Weights of a small GPT-style language model, trained from scratch on English Wikipedia.
Size: 12 layers, 2 heads of 128 (1 for keys and values).
Training: 900M tokens, 3433 steps.
MLP neurons of a small language model. Each row is named by its layer, matrix (gate and up: input weights) and neuron, and shows model dimensions 96-351. Each number is 500 + 25 x the weight over its row's rms, rounded and kept within 0 to 999. Numbers have three digits each. A neuron's up and down rows have the sign that makes its largest values positive.
Before each neuron's rows, "fires in" lists the words (lower case) most often at its 100 highest values on Wikipedia text that the model never trained on.

fires in: "such", "had", "have"
L6.gate80:534458474498503517452492469528534521497478530510456543511499492498498499510462496489522530483507495488477462477492501542513500497495508543507516511510536504527526556486516445506492566521485477511524518487547495516549457503499479447536480509474498501537474488555548549533477519469482477455467532492512511543544492485493530533486505492475476542492462523522512502474492493474501464519472488496511482475495480516511502521505533470467453530484499481491497493452546472494523523480464525482530488491506505505528502487492443495483494471541545470477487543476492477521493521473542527484512480501502523524539524485474511475538532543525533509519524501511478498505502493497511470537497481543491566528504477471536509544532522537479476492499469497457481557488489518490468468504505481
L6.up80:488490514533507518491545472516507524499465485504476534502472490495524517487485465478500510435506533475506527504493522490523500509487539503500494514487500488456507470498519522531486454516510488501490477499506492474504521530503475480483516516485504484515516480480499488468528533516494537493487523497506470501494477507523494495482495506505517494495518533452476495505519537455505466513500481521472479480525524495489502526486533473493499512509542470530483464502524471481530456459484527480466505470529512499510479502503511459524462508487479532484487520553521534481496546542459526495495468480458505520522482538508522486527510506517530475463493516543464484523529494516466538470487452450471553470498533483540526490523515487435556473516493510500498542522510503496489504557468527

fires in: "based", "found", "announced", "founded"
L4.gate726:462490509501511496491534499508465464526501506481498536515514505529485524507532498507511537535487518530504524498473480485515533494499468517481498511470480525526525498478520494538484530463467467481547478512524504512488507468505482504508505509499501466504473488560454541525451529451485499496492447518470495506474524514521510483456502484492522481510476525512456549548461488512512495523520522479496494535549522503519508500467496490528500496550507485547472517489508514485493456467482517460477524558517490485456466509484516462480487488534519506533493503515474522530535497517487475512455468530501449499505497527544443547532526499559532539523489495524529508510539519483480458460547463463505467461489442484518481515503511488512535476467495498478489526514472486524501499489537505
L4.up726:481495498533496509503516456478476520511459507494584487503536440551509520503535491476461539496497476506504520467454478505482489523481507510484486493506481506468485477516480489480505500511461486519499475507475483497514535456540562486492491514496531484498497483504481533495453473532513487545560501473490524503454496523523500492449465526499455466470504506472490464510476486453495478541462491486457445535520549488520463526481503507537503484470494490527504479496477527544497482482510546520492486497477457481461478492507498521469470492534491534498545499526528500522526534500504487519517499499472496486452470442525492468476529495552506503533516491484515479488497518539478501504475466479487499528470517504497497511552522520526536502477512504485514459509502449481514504514451519

fires in: "on", "for", "took", "in"
L6.gate375:509507514465482506523469490531516497481489487497508483474481521471522479482494509514473485480459508460502494519457459485484486491488503521485440508504481490509489455488502537514479502473538480497524458504499464529504466489464489470478515510486484517542513540494527524504459506477474509477542507507540480550470502524493531512515508464541478462500490473522527487528521523543499463479499523516484468539511521485515492502519513492490510490453545500505502463492521532511503484534532488455505533472496484469511504543501459493493540465519502504514500551489513520500510498451569533495539521496531476471486507507526481513525506454464497538559526490478460509495536547472479506500529449473452508512445488489486484471544526464515525505490447555515445525528530520483484513521528518
L6.up375:486459484512526441477489529532453518536540516519467461534509510499516495494519459502532491472468460514531530494501529525470512523488490475513523507504498538511433523496489476475516454504519496532492514495484459506508516467532543521478533518472485480490513470458528485482497516481493508525485532495501478502540514530476528508525534511514480489524524576527492502498532505514442497517532502537497542496514495483499455501536498500516524506496489423534481482499501524511491533486510503500492504499514560533458521521486505468474487478545445475489489437501527507476498532488478485483485534520462496536457472470508487469499526493510520483505492496492503513549493476480453501506525477459551471518508471474493485503536467482480471495489532499474504499487518491470538525492538478

fires in: "their", "its", "of", "his"
L6.gate292:505500527491494524510503480500494480491512513477482504540491511461540513437475498480506522490472503462538485483479502535440454488518485524506489501490467476498539505503521484502518487490461487526537497505506534487476522463489515505522483517497529478509500509477476509550492512514492538550483482443481486531471474490497481497525465465487486495499485523511497513487525470515506460536531494494482458514532527524486473506502536526499495504533493513455476522515452505482458513534484530488496545488492484490501506509501446489540552503499546501513473457495487537504510460568528511518523482468507461517507516490494545480466501479511511521517482567526510500510511499493512509501491519499475447528492511528508483462476529497501449484454518498548497497499513523497495492504500466
L6.up292:536497471504503474455530490472494490516518448512505463529528528428511522510481487518506519515511543477526522509508512514513520521497491542500445519505463479479509490492540543519470489507468529468518522490514457508495556493524483491485514513484541522481492520475508493507528513475523509487530561472501465507440488462510497496520485494475480528504515515494493488523492517509492500501516435534495440486467520513523474498512470546488504515517519506492539515534484501485544500538461529517534481529529555484482492483564481503503550500490531516523515496499503494502500475469472504566529472501471481541473489541531472488506535477484518515499456461504510497508493540484572477489477461521487486528487533504466532480500495554508485503458562480512524537483480510481514486526468477

fires in: "has", "won", "had", "have", "a"
L8.gate551:541500477479507480519494514513516547473488509483512523529494500500457488489505465478524510496552535516441559508488461447495463492511509503548521496484508511557487542493524499491471515508499461501479478508524481541506492503557461514501513497462455503494484507526463555496568497487468484503516500511493494503473489531520481538530463514508478484529501492449505556513452499492492478530462547465503486504442509548508490496557498531475517508535532506488484525467481490496471505454487469476496510534470494530515485496469450497473521492481491505461527532513506568473509535552495486465539525508471539502525512523514496552506513476485494536522519467484462515468513518478490521528510491557540502526501487503494518514541525502508472526494493525516531506497502527538545495468465514
L8.up551:501478475527478458538529509493517488496498501474519494494526487516522483501486511546527479522506511496484520547504501488553490521540523470497494481543498506494456529537501452531531509489529478477523519513485535538492495529472480499477507517497485474485525520479475480491511479555525493479490517505527541541500482491511507497515474468520490520531521503490488472515476514477491522491470489532527488501520468523480475459483502477508503532537457473536505489479526470436467488510492500516455483512500491530490546544543494508455497480457462479517474482504497520515528474516510459503481526518483473524513467533562465493496493506505511476522533465483528542541496531495512490529488498497496521491463507516516516492535509473484495423473510511520486505535545472507476510465493534

fires in: "over", "around", "within", "in"
L6.gate468:519480470549483439504467495521495487558514523496507540490496493480512521504524472497535505462458453524489499518498463478482518528517498526492524478473492505515507526461507464463525529498492492478525496532526523458530522509497484488526487526496477484499484496478529485478446547527452507535516493503489520512497466533480495565500519518505464493509502519487503514487539506454463474510506503493500496513491526511504461510503572482532518482537513521502498512510517474478513509462464475489503482498526531470467528550483532466465523499541530538478514487440486508507485474584504540522521532521514478474471490499491485481521521465531486500537496470482485477497506536521499496504548493510531471493455524514507471479502505481522465494524529497490465518512548509486489541505461463
L6.up468:526519498516494452520526434491531539483474491468470495475489491528492556502528481452532501499468461497505482541529502518470514481505495499476525513460481489522508477468512497480534504517489558470533468488518530460483518485513527509487524529545459513507481473452497506486528499472492470504509500538500532469515499551536489539478525532513473488517501541495581511488523513451522476498542498482481503485486531471505530489511527543502467453531462525488485488526510499497466456508484516510515455507468487505540522485496534499489482495515515478486489465473484506509476531523511519474497512538543472461512505483465493497509502506472510467471513457503543490543526508525505539486502525477502496537436498472461507528485461485468489506499506473502531472506524484540508480535508500

fires in: "being", "was", "were", "been", "see", "be"
L4.gate661:465538505548474477507497498512503505518480487468497500499502545518443475489495479504526513508477511518526524473492488529485498490519506487479477517491474507502564486497484489477535460516511498505489488518505518468500490499496501524482451498492521534496510544512472502517504507482508518510500526494458480499526522508506509445494536483482533503496472461535492469547480502482520477522502518477485504525469506495523495502492459564463508469504550536492479525494494474471491520473506524520495474523529518467503448525558492492509495534499544491494494539439510479502497447503525525478515521476449490461535503505499509529480533523552520507508467535524509472498498505521479496541498525457491506558495526549516485495471465482473460498480450512452522489480516505513462527465483462
L4.up661:465497475469487522496474501487500512464490502506500489506510491496506515511567514528539496527541507515523525496505495463504479473538531518506501502467516465480487457498498518542562471499467463560530528492488492505501505512522476498505463512431477498499514513467530511479510483476486533519495473483490500487476503447502542489503493491518504548496533525545472518497508489506495500493516450484484529471472477495497471495465556512528492457495495504525460468471514534534495510520450506511510497505523527443513486510496464519513532501489515529490576470504494479536522483467490505471482502480485483480465481496461530477484510503530520505444488529494544508462501490482552524509510530521518513509450502532505511478459535513507480495492524450498541523478496517463521459541514498

fires in: "made", "became", "make", "making", "came"
L6.gate748:463508540452520553509456463480484470466532518509519496503468526480464512497468467506529509510462548499487502434488500532493464503492495481520505544526528495497507524467457507524503493497527455504509512526506504545520478538479496489495526496491481496524483516512523472506497478474525457551528523523470481483494517494469515477506511462463517519563455481462535534467563515497467481444468497494508468506435521517498512545506523495514502476511509513485533453497550498536511459445528502489548487524489505502495514508484451474468505505509507531518509487495519488478513493457524512499488517487491487524465492530532501492515495541497476517515534506506505497493506501502481528490534512495470514536455505520521483522485480493506545513508490512467484526472482533518475503459484485
L6.up748:504478495473481482522515490507546466491512518502452493496453473502450500503516521464518546540538484488485482527475573464505547547522483489456514468478442526506554528561526490516483453519488485480507516495484457524507506489488472555493496462481485483467474497490444542506511486502478476465471512472516507487501525512502483569472535512502546487488528483480488465483435477487500494467481546506499462523500493502477479513465499526499493491454499478522494520479531511493470485505482495494523525519432485463553468495494486468459486493458489486492499521556506486517493485480472504496554543480478487497513481506514502505473482511425483496481499536544501498488476456477499492476478516519485489501485487483510560471509516478485506544456492465473477500521518516475512522494539515

fires in: "is", "was", "has", "grew", "s"
L9.gate754:512503488506528490530489485483485496486492483514472506516526499477482528494509463519532496516495475459500522506460482524464500481487491496496497496504504438530493486500531479532519491526495445492528513553508439537475499513498513522471469521488508500555514530515462539481500483526504466520511530538521480535474546505522461540514472446516505465553485514480475529516521472528501510524468515485510454523521526533470467473519527487550489504501500515536523489461472491493491494495508504550474468432521529521455504485459498496463530478463534489505459500474492508486541497473490520455503443511479459510465498542518483516477505543438529483496510464527535476531437497524470504494498524515518493495445556503527490509476505502529537512491450494477520486504540475479502550504455519
L9.up754:474480539485525509523531476480485473490484563531469501563546547518501494523503506475515485488477516493556534492512526519468506495497500475532493472526436498499471497546455535527528465516477461488546480496520500502524489503502539525484524502501485477513531533472501488464535471494515482528555507542478441485470522492524487500528497465488484518506549551511477505481466540526479519495486536533490530537523513501502476469510513512535510460512499444506525490520462549495486500504514483505526505486466504518457501475509527475511505476478530460482485473517460497497518519485495488464432483452522519522505485520500505480465498531505489489489446532583474439502471482484480523487479501469497516513454544491461533489547539465509511495502472487474511531500469483561504494492500517

fires in: "wife", "sister", "son", "brother", "synonyms"
L7.gate148:494474489472480519505480525488518537532484509502514498474474480455525469496543476539502519499497509473490524495502484534513489512546536506543511487489553498523553520519508496546469534484503465478548521511485473480490494520470497483474490470471465495474476540537514487482503468513526446495479511517494480478485518504558497518569489504517515485506528478477461501517484507509426461509490496493504540510494506534465498487504500489518489500526521520498473526522516486510499491531537528519501481547522514494503483517473495481489501484501502454480523529474490459502542466476494437524469526480504489522534465503450473504473501484514520445576520509520472531514531480521472512500508527515477543538489522503543557464482539525479455495502501492502512513522477481522461517517487502
L7.up148:480525520472536497521458492533510500526506527498490516492473501470465460481562457505497482489503474520475477513488516516472504531541521494547463488494498461528497521548536476529485473444537469498524564496512491479460536494500507496515509447484466524511511493509479470557502542490463526526510512521536484488480488499500540459492470465502506456482545452542481502514468516528496480489493491472506520513526507485488516537548489489510494511540456480529534500478516520519478516461518519488470480506519471463443486487504511504487502501517493528519527517518465534481515449487520516511507531506495476484497458514484485487490500480505519530535528465502543525499495493512520487504487495483498520455508497490528487465516530518486493489538515524507502494503505553503426495480468550

fires in: "most", "more", "very", "first", "considered", "not"
L9.gate977:540481461456476527500511463496497461518518511501497481472483495477503532464521501482523542527543505465517505518490509540461487488520511489506530509478470516477451487507534507513509540457504523449480556551490501507480511498493484562521508492513529506503504524474498471530505517505502513508501485518528503518476471501516493448481493491501496553501522501523483517467504490503499456462484493507476495500508509526529485499520479483440521476525501538505490533482447512471530452465491524530506457498484524521487478499512508469506500503478463547495475552467536488490552483477507500504505466552504462517495530509498530488491506505566505498553502528489516506501464515474487471502477516506556461514450490510513497497519482466476531520481494475532503494531509534479475478481496524
L9.up977:455458486463533494495516481508499501505526448486465486484458512463537488518506444465510506535538497534513476509510513520542518519535496526491495484512508520508502532550536481526476501485489483520502509507499545532530494523451514556497488499492492540510512502516524490516500489533460522458510492529534501520530496435466478482539489500519502509512486461473491502499510482488515488454484516517485502517509503489480505485502530484483466494522484496519502493448515491509493450495520486501485491459530463484514461510488498512468478516529473517492489531530539458522497472455477496491492534519495538478484497541478505456468451430524530499481536519479525486492490477516487452469486496521528456494523511479532510479515512502530493481512500497506503468492568529521473458505553525

fires in: "her", "s", "my", "heritage", "its"
L4.gate310:478489502487501526528515473469500518505483484496465506510459524535498550499514469522507559521470509478509509494513463507502494482542525539486504482527493471475500498446517512430492460462498510510498520527544535489521520523467484491469472471506480479530479501508495455487515486493516540517462518486502497512473470522506513471490479518480568517522498493469531490567489502488462517505512530495465493493515501529530503508493514497516482465475524553520532529507480470493494472544488488454550504533531493494531481499554499502514514501474489534492494495514465506491466500456537509527472512496476458545482536514515472523534501513527479509476474480498503506489488491503524500495498532511475493559487508518531470424515487512487506492507534516470479516541475525526520494495486468
L4.up310:473479508499503463491487484492499501528503541531509455523461490478500577526483463492515469480503458516526531504502492500488518482502494514485464549490503516540501509483525552536482476551468506502487512498502535503513507512488519509499511488442505475495474480516473466498535484486542472536503482512465541508498502541545479519480498517489547507459505506528481536518508549540518458496523498510494546482521500449521524496517467487469509547477475494462466510502482491508454505490511500527506482538479491445525491501468492509502490512497508499496541481494555465488551486514481532516492477467541497516530517533480510512529539507487500545490496525526478537492523533486497491486475503519503500439526506498485536506498503466483517463483491538470489531539497512485502531513482501

fires in: "wife", "son", "sister", "brother", "take", "father"
L6.gate148:489523483525517526500487511507499516495508546521533548510518508475469454498528474540487491485480505530501515463473524495464510468471534526515466512523520507516497531454548479537509532490471465519484451463478480512457504517489518482493487540473503520517541543513472509515485486457489511529540483525487522510505502527559512500503480528515471475549449531552499523487520479492500495486465478490501550505513488505476489485505506518535515498512489512520464510529493526516488523520456499509458486481489523459494507481475525484462518464519468557534507494447490467499483503534530487487463506477480490454482500492507494472511496474495491512521491464505524466518470476486465499515462463481449473485488507462542516500519525485565524493532478503518472534498489553542474569489501489
L6.up148:439486485435538487506498476482488508501491476512503519474485506524519492491516509497503504447504500512475479469485524510524541520523523523517481445501497494541524525505513528518475547528528506519471504515511492551477488519529498501517513515522443514508541527472498519531521508491496480472527460552433508513522475521489552533530474451469485476493528483503493497466457523549484517515491524494487505469526494518484485500501507471492500555482541514529514502523517505513513481504541471502455505498570474539501512500495487468533507448481474459532488493452463481546482461522490511503499482460509469467521527468454482475548519520542480562506471466537542474485501457485497488538529533470521481521552484476487502540516528532516503509486497500471488515449537517499467530517542457

fires in: "had", "has", "have", "having"
L7.gate152:520492502492514482526484446464505530573499502477517550454481495475508491474494533504494520465456524461542511514474481535487491479558517563484521496508474472492505541541515483554514514491501465504521503522516491459512514525442519488467518521450485524499519500513548517485512523495504463478455457498541500530544452485509504519498513471511495496528536527493509539485511504469447451489471485506522461518472532496460494491518471508504528524481459477490480498465551484513488492475500492465500498491549523515518535484499487520479453502453486486487496466515457539510511475498510507517568508511472487470497493504517502501469478463469514468540521526505510471531513489492492488507466464463483498500511509493483475506483521493516466478516500520447499535507537528534498513492497520
L7.up152:509546534516553493514503484557462444471537517515505455487540503462492491494521461495492487494522514488489519488490511522444454493535529516471483487500490488486511500489529517481449527488529499517497484529533461558524452511483475510519536536512481523497509544443500481534467484497510504507469520482501450484453525527493496531462496489501478476568473511519531469491472475514508478495510499506480508494476496475452498494534538503488456486517516535530492509514464510472518499523506481493509554520499518510507517508523479462509554474490502529491488487462446515489485486497503530480492521521457547503535534514502485505502452547544520518505490514496490493530546477515451493515499473439486522506518470518506483492513518518488493483487483541505551483504514497485504493477506521

fires in: "in"
L4.gate910:481502502463492468502510502531559526467517516500511493477525493512484497486482517488531494485484472556524513546532499449544496535488470470499485527461510504501462545488490513481447538452466539424519480499477502504557498501544496472503539468542489513495521495514506527474479545510447517456544497469471500492520486498506528490512518517451503464516521503499520490463533525522495498484497485454486488519507502493500531544504490506507515441544531499509475499536509532473500522494494490431525483506494525506527537514516506507504471484494533494493480465508500506533486533546485522524489528502542460508497471529535473498562518502494545488510490489502483507516487557453508483480506551527502506482459478506538501520490514500494462453535502537484480529512532491483535501475486564
L4.up910:494478514562494529496531461500486499521467505527469509487471488458508513468472504507558505519457497540549477525467509500528512491527502525498496471502474472487515511528516497515485478500517498488482455482504526526481489503495474506479474469452476446484497485483497439435511464517517573512531497528498475550492446499493468533513493473495464468475502503509492495507513496545494487529480525466489527530517541539472494492492544469486528505530506493463453533520485519496477481511498512499536494511517514507504491520463518451518539501504505478512489495505527534562518536501508521494526500478518521559514476510528425486468497503479543523530493485514483528512473519515484508513532480534546488488463533529486470500521526509473475495500515446523519467487514536481540544546477486

fires in: "most", "more", "very"
L8.gate651:489522541504505503489474467473514472482474460472497518521494493483500539504503497481495560492504508493521437516466489493457500507486540504507480494496506503473523505531555508513520487485470506518520487484498470545492506508497500553494526470464529465547538415538505479469516527494446507555480492526503497527532443464496487501476477513482472489543532507493514524522456515478526487515559528522523508532511468468517492510552489507498529466518490577530468470482512477486501511425520524491479430484501506445502476500500480474480515481527503514486540543477473525492513486505514519525468498488565482488506502460449491538498508511496475502473523516496472486507496515543534483503501524494488481508482513501537503516500504467493500496493478481493487485467523467485503498486563497
L8.up651:484521459515509473460480492497520488496577490461539492543442542537511529512509491507478501514485525473466475519542472510495515514485466476472483505515497443519540511484495521511486495510488525482459477505506483483553476523477536529494493510488492512496497497481497524473488504540445534487526480488500456516515530475542516474535470457471554543488464509520478484513489500497452515482530517467473487503554520496529466489515518555496475521537522465487556534543497497513528486503531503512500487507489508519483536483499453531487492471492507514456491485534512490534485467527498485488530473505482511479514497529522529547536499486467466493522474520505586510500455501487497459465502512520510459464485484554520497487494500450516504500512509509467499482524510522564495523513505490

fires in: "two", "three", "four", "five", "seven"
L7.gate282:516521467496487525507541524476478491466495509492508497478463508527499521462519465499510500493513516528468480472460502466490539501514502504515523487510505482500495519513504535519496486499535492541508490530537487542499526492502485540484499510498507510502472507530521477463541541519491486514488484494490490560534480459493524489492499485504520515506468514496529494505485475532513452533498493452481478450496512528470474559566531478537540510511538449475452526491509476536497481497481505454522485457529487465445539511505476533499503467471502501488507487496490480546508535498527513511547500520545470507496462518520481476504476469508501529577524484484536511518490535507536521525492529520532478548511464536569471502532501531506549510474500457472486515524480506523510518509467472
L7.up282:507517466551503521512516505480493492493489513501473533490542531516502537469509499486516499503452509511477520502447467487469506478480521453518505486503481486449476517462480449529513507489497516537538478487514476528503494531501479525514486508498509503541507441542499509520566529486472540500518496482501494529508481484486480447482499527488528513477488449482514511523508481482488527555486495479512536482450540478514499493558460496493528526518511474500459513457485463512450540503506418491503450515535482500468518523505480539548458497485494472466490496506497485531524476501499458545527456469547513490485491509525478533522454482519520514474489499500534496482490559486523500492460551493510494553487482531495494459501510507516510532503527508470493521526476480492499530488490483

fires in: "father", "wife", "mother", "family", "children", "brother"
L8.gate1011:503528491495517514541484496481513487502507499482452490461460484467481453533484510536487490508508488488501527466472459484502530466481506487513475430464519482480535535460501508510487535489535506523527462493491501501487493504486523478501482450515475523496452502527495504503479460487456519505480510519530522532520498482469518539468481500447552491513473522473506531518498501499475488459466542501499505499516509526495515512528520474503459480464502504470531524475474493503513500509482474552479522536534518484532496542470460466476489538482534516466536540485456505514519509484505458484545514516456508536490462518503456492527477492498478518478525480461517543530504528514477522501556483528513509495488504509518506503479495435500490515485495549512480465546491511505515527526502503
L8.up1011:505503485552468491527494498511504531466521478478505453469511476461480485489460487480498500507518516539501533486502524486523492503483489544468485535498502501515516509486512519501493462506546522442514514473469514530505513546509507442519532484488467478498539548556499520481492513477470552497503459531493437463510514499519479498498511475533528468510514478534487497521503527526471451490481499451455465507510503538482520483496555496501531485537490529511494490528563525497497476508523477466514507518479484517476500548483485497488508467509476453523489520502484520513510501489501500475520476485508492470507503501536494494484473495486455539526522511482461462563537481536457505504524507483469504528461526470530493511480477476497497499496526491518537552502463500531509492487468485

fires in: "have", "had", "has", "sir"
L4.gate987:470495544504508501510509454493558510503444542513506481471499490500530451474477495509520497451499539542543510524498484489522494525533514495511506518488503506526530505513493519505493541462536495454526517469515513536458469470519496500475467505474477499513479519494447501491506504492468546507508479510476514498484454479492507509444516477518491501523487530482532467502505531534527489440501498496485525519516523467487495483543481497500518533518481523528521547480499534497448502497528496453479451534471529484492514539505509476500457489516520518500456459543503514464490494473528512490486503497538471544526531478504492482484449513459544464503470492486509522531522511496518546534525487482547515503517509541513450508471521506487514458489508540492503511522532503504539500522502521
L4.up987:516430464486498496541496519521506454513480549522455526516474524471505483490507513490513537492520481531488518496517493495476497464551489512532538525486465481506513524478536526489531507516521458512467438464484484498466495505504528513521512516501520526491520494503495479476510494487511490488455471505475524481467474493537486513518491506465520498505474523476495464522529544447523507533497536538486511452516522519524533532529500470479482542497466504512484515514470445525531454490513543493530462548533469507520539495507551474489482499498528489477519515436439493501510516479475540494529526513522490522514467484516503504474490496461477467514507486511547546536478472519502510542506517487495528509464502522527500526488486471459528530492492504515484503523508484535501500485538559

fires in: "the", "s", "his"
L9.gate909:517509517527508484472515492511474463502497452481441463513482522465523473497473527478441509549469523483492446525488500474490530528449542524507504520509472520479480527465481508512539495466481498517445471555523496518499506518467510503537475524551507521466500471473470527516469510516463542498444500484472512503508513487521506509485493502499446474522481524517529483551513512530527538472541491480548503496493494521526535527512468492509565507484501503496498470491498492460512478488501497508463490470523546535521548493498474515471517492509483503467496545505477491493494505526474479508492485516486466499522524483513489486528499466510498492504483492461524493495552532511463548492463496477518504517508460504504478490516504456525465489525530518546458487540514483497529510494508525
L9.up909:491512467547512491507546490517513463504548452489525459526510491466494535506503507489523490503505513491514514506518513474502488488466529534508473518493463498498490490522526502476501497485504525499514487494498483524489487493490471469485524545522529495527478572533495497458493479489519510515484497486507496497527555540489485493488465530496526517488474504515465497491501471509510525536487476450514507491463532524505533515507512468522525527513490530508496494493527506522465510503507516480504503478548493519503485497508523502517482536461539495468536529534513534445514513471475476523471460464472514514509537524548466498506502506508485520507478456478443519463522513490467479421491518528535523433500533537523490509509498527572535510519472470525483480415512449504447465533502508

fires in: "their", "its", "her", "his", "my"
L4.gate514:501477482477542517507556473492454507510495480482486475511502507549486534461493444500511474528452545542516522501493505465498497491493519509526529525497496468475505496462476513523518491547511511474514478516475531451489506539488479489500484552470537484535486491505501444507521559492502479514512459479500469535475482489565526501507535461487515525493532526522491527495456514512529530499532517521502491525534522502501469495511510495486528482518528500491504449517488489497470477493482512445480527533460511501532519539494459517558519442505495502531501507512506528486527495486516455500505457512535499515475508507537490500523478494529454472542452484505512491519534520533510486489525457525516506493472503468481504424490493517509502512505521499464475480546498493517483491527496503
L4.up514:495489472519515513535487537457516517472498523509469527495499464489517518490487546474491446473480501499513498456488497463513526534468434516495520499477548479510472512487510518499543466464482503501501453530497535510494518524471507498476517501476537527491499567542492503544541544500500499511480508486521527513459471503474494477525475505452475492473521554528493488492514468490509504506484501497555513504483488507516489500491504484522572504470522475516460500545519502485455458528505516532531486483494494463485471515489508463539505488502514508499498510520461476486480499539501493519486501519531497551500484502515543476497495456513553493466498517536507518487523510512447499537480526493460477439483475501463475496462539478457484462486429509530451521516484463501545534470526468

fires in: "was", "is", "m", "just"
L7.gate925:476557493527475489525498471517460470486517508483501505535542511531490535540506482472526504514520508510513495487508531481491543509482489529496515555474477511539469492473526500546526505506488466472525500507516497499489501461490503456491523502479531507520468514512496521492493521548463532515515471497525494514480518489499495500474459493488510496515507474539497507474513489488513473465492501523462488527496486523508475495527543542512483458489504481485511478502496438498498519494477449498493542507531567466468512550518487490467522492447512514525505500522557487483495456471500506472490473480471516487512470516539523524467528466470532505532536515502461489487526483540464465496493514537506492469496532486523453513487491493511492431515476460451491521507486494501466443533466471
L7.up925:514498496487497463505490486507509468488465549471493486475503515491482493501491477487559487476469487476543538506480455509499480526477491465552471506464512497481514498508504453507527513492508474571518478479497455487483501516521510477512514487510491505504480499506458512492521507488516539458470545555511454500485483484481520471445488473545510516536501496513501464551517542530563503458511557542526492496506453498506521504493498508506498502491495547542480501484450524467486491507469477470554528472514482484484502515522548483493498441523555483501516498524524489472505522495515453476497468492470493535474503508494494493494500538467497502479508545499472497483559477502479533487517507520472523540430488507515489509474473505490513493461510483520551503477495509517490497542536498

fires in: "is", "s", "not", "well", "m", "are"
L8.gate228:506534510474522447493504505505479497479522477472489483506500493481497539482487513474505534533507515516535526463521500462458494539532503533511475511532480466530470469499542483508492484505502502550501490479529491498532481466509513502482482503495551436492497510491482491490517539523449554470479518494466503517541516440482503520474488529496487517488519456522519557482489507551455493477511539514480488513537540509468477480557520487497524496538490499521492481457511464478442480497476525479489507453512476491543504535466497466516503511470493514520512526545490479492547505514484501491493508472468477508519532530536514452504507458484500494513462503520514505527485522535479523511499528502481562513514520450546455512526461467517494530505466467469540535525485553523522476509468514
L8.up228:519543523500490484503520461528472519475537490488513458507550485468463487538522498481518495504470485462504505474488502524498513520460467485550464518475496474505510476502524497472500527516488482519505535534458528503518505500513460515520519511486486528534489531455489485506542499509470481475524513531532466479490502464493505485498520463503486448501497560494508472521537511502544468518478514498453498531511525508488441513472475519503516483506522505491553503504471514468484523486520478459542481485464483486520497534515550482514481460493469499497493485482480439476477489524485538489492499495493483473506472530511497511492495517472458487506548501480453504482484544540475451479501492487452459486446516517535479516520512480529447486513542512456517507475490504492445459533468475

fires in: "was", "considered", "market", "being", "marked", "mark"
L4.gate537:486548498483531447525504503469491506470509478491504500498503504488441490506471474508514527467465493536522491465487504511518457543460502530529500528500453515535486452503496452481512498499483449463550506517535463479504524463532527463508480539470486506505491499491470544473491509486507496479514476520481512484504495493490521505510501478497520482514509517463486503505495498477476481550522504496439528507510476453507514499511511496493481514510534522486517511487487572498488510509480481494489487472507479465525517505538507501510519460490532481553502446513513532512555507519519524500512521534468495527477501516497523521465468469527488500545446496508502479499511476520511503504522522474563517504505509519512476473491499535475484477515470481458489511509486505534521504514480523
L4.up537:482490541512511527520480520512488488490455549504469506495486495486470533466481482490476470519486510483485511512503531533506456524485509496553468518504541465511511518519515418535577502513511516522469499528507497457484544498503518541528437461460515544552497523517515514495525525537506501511503504487513518503499491494506482487503467470483497512538482506491498483505482473525500491511502491453490495519489479517513519511508476512492510488498507533478486498511482471574511462536452552482546503500504546514533537504487485490480509477492487484488499492489486469506475493492488534467519462514464476454492514513553477508496517524519520477528500537501492542448511470519484490508509513527491508473440541485532496503447441465520511489489466498509523503491531520478499516509545458

fires in: "has", "have", "mm"
L4.gate214:478503538517528483543512517490499489497503506523483448510487476500493502516462490487454488496509485495440468506543481478530480533519492476473501533494501543523527494527478516521519498513513517496448445524486506505553521470490470501500498522446479502494517500492488483501484530498504466533449515453533512462495457499539491507492528494483493530533507488488448517500530538511501429538515479528481496525491463498492460482516484453485522522474512493544497502466478512496486484454501527462502500504486522461483539512511511476542548535508465523489490492473497492493514546512472475462488492511512529509518531535502550493496484503481547484505507486516515471532487505530489507516452494518544505537500460481520521480468473513516518491458510505506495523522504512534530510486476493
L4.up214:506432491489486490504507485547505538481472503496501535482516460460488490494497482502499498510460507481489508507517533490474517493484477514523544545501465501497506523456494536515485513546510493510509507513451469495511476503476522486488529470466480492505502523482447500488484492458505485524496499514530512519500503460528479498512518515436504515486522487522537496534486505484505531513513529486514498493515511511529474505494500501491505538493474520532458465488455535546505495563497490501492509524440494515505485485510505509515517501496497536514502520446443531572533508478497511506528518515531567518515480465505510477457495455476471518531530535515566555481516486515468509520518536515499520486516496495478499534461512530468450481472482478520466487537513488527474516443483501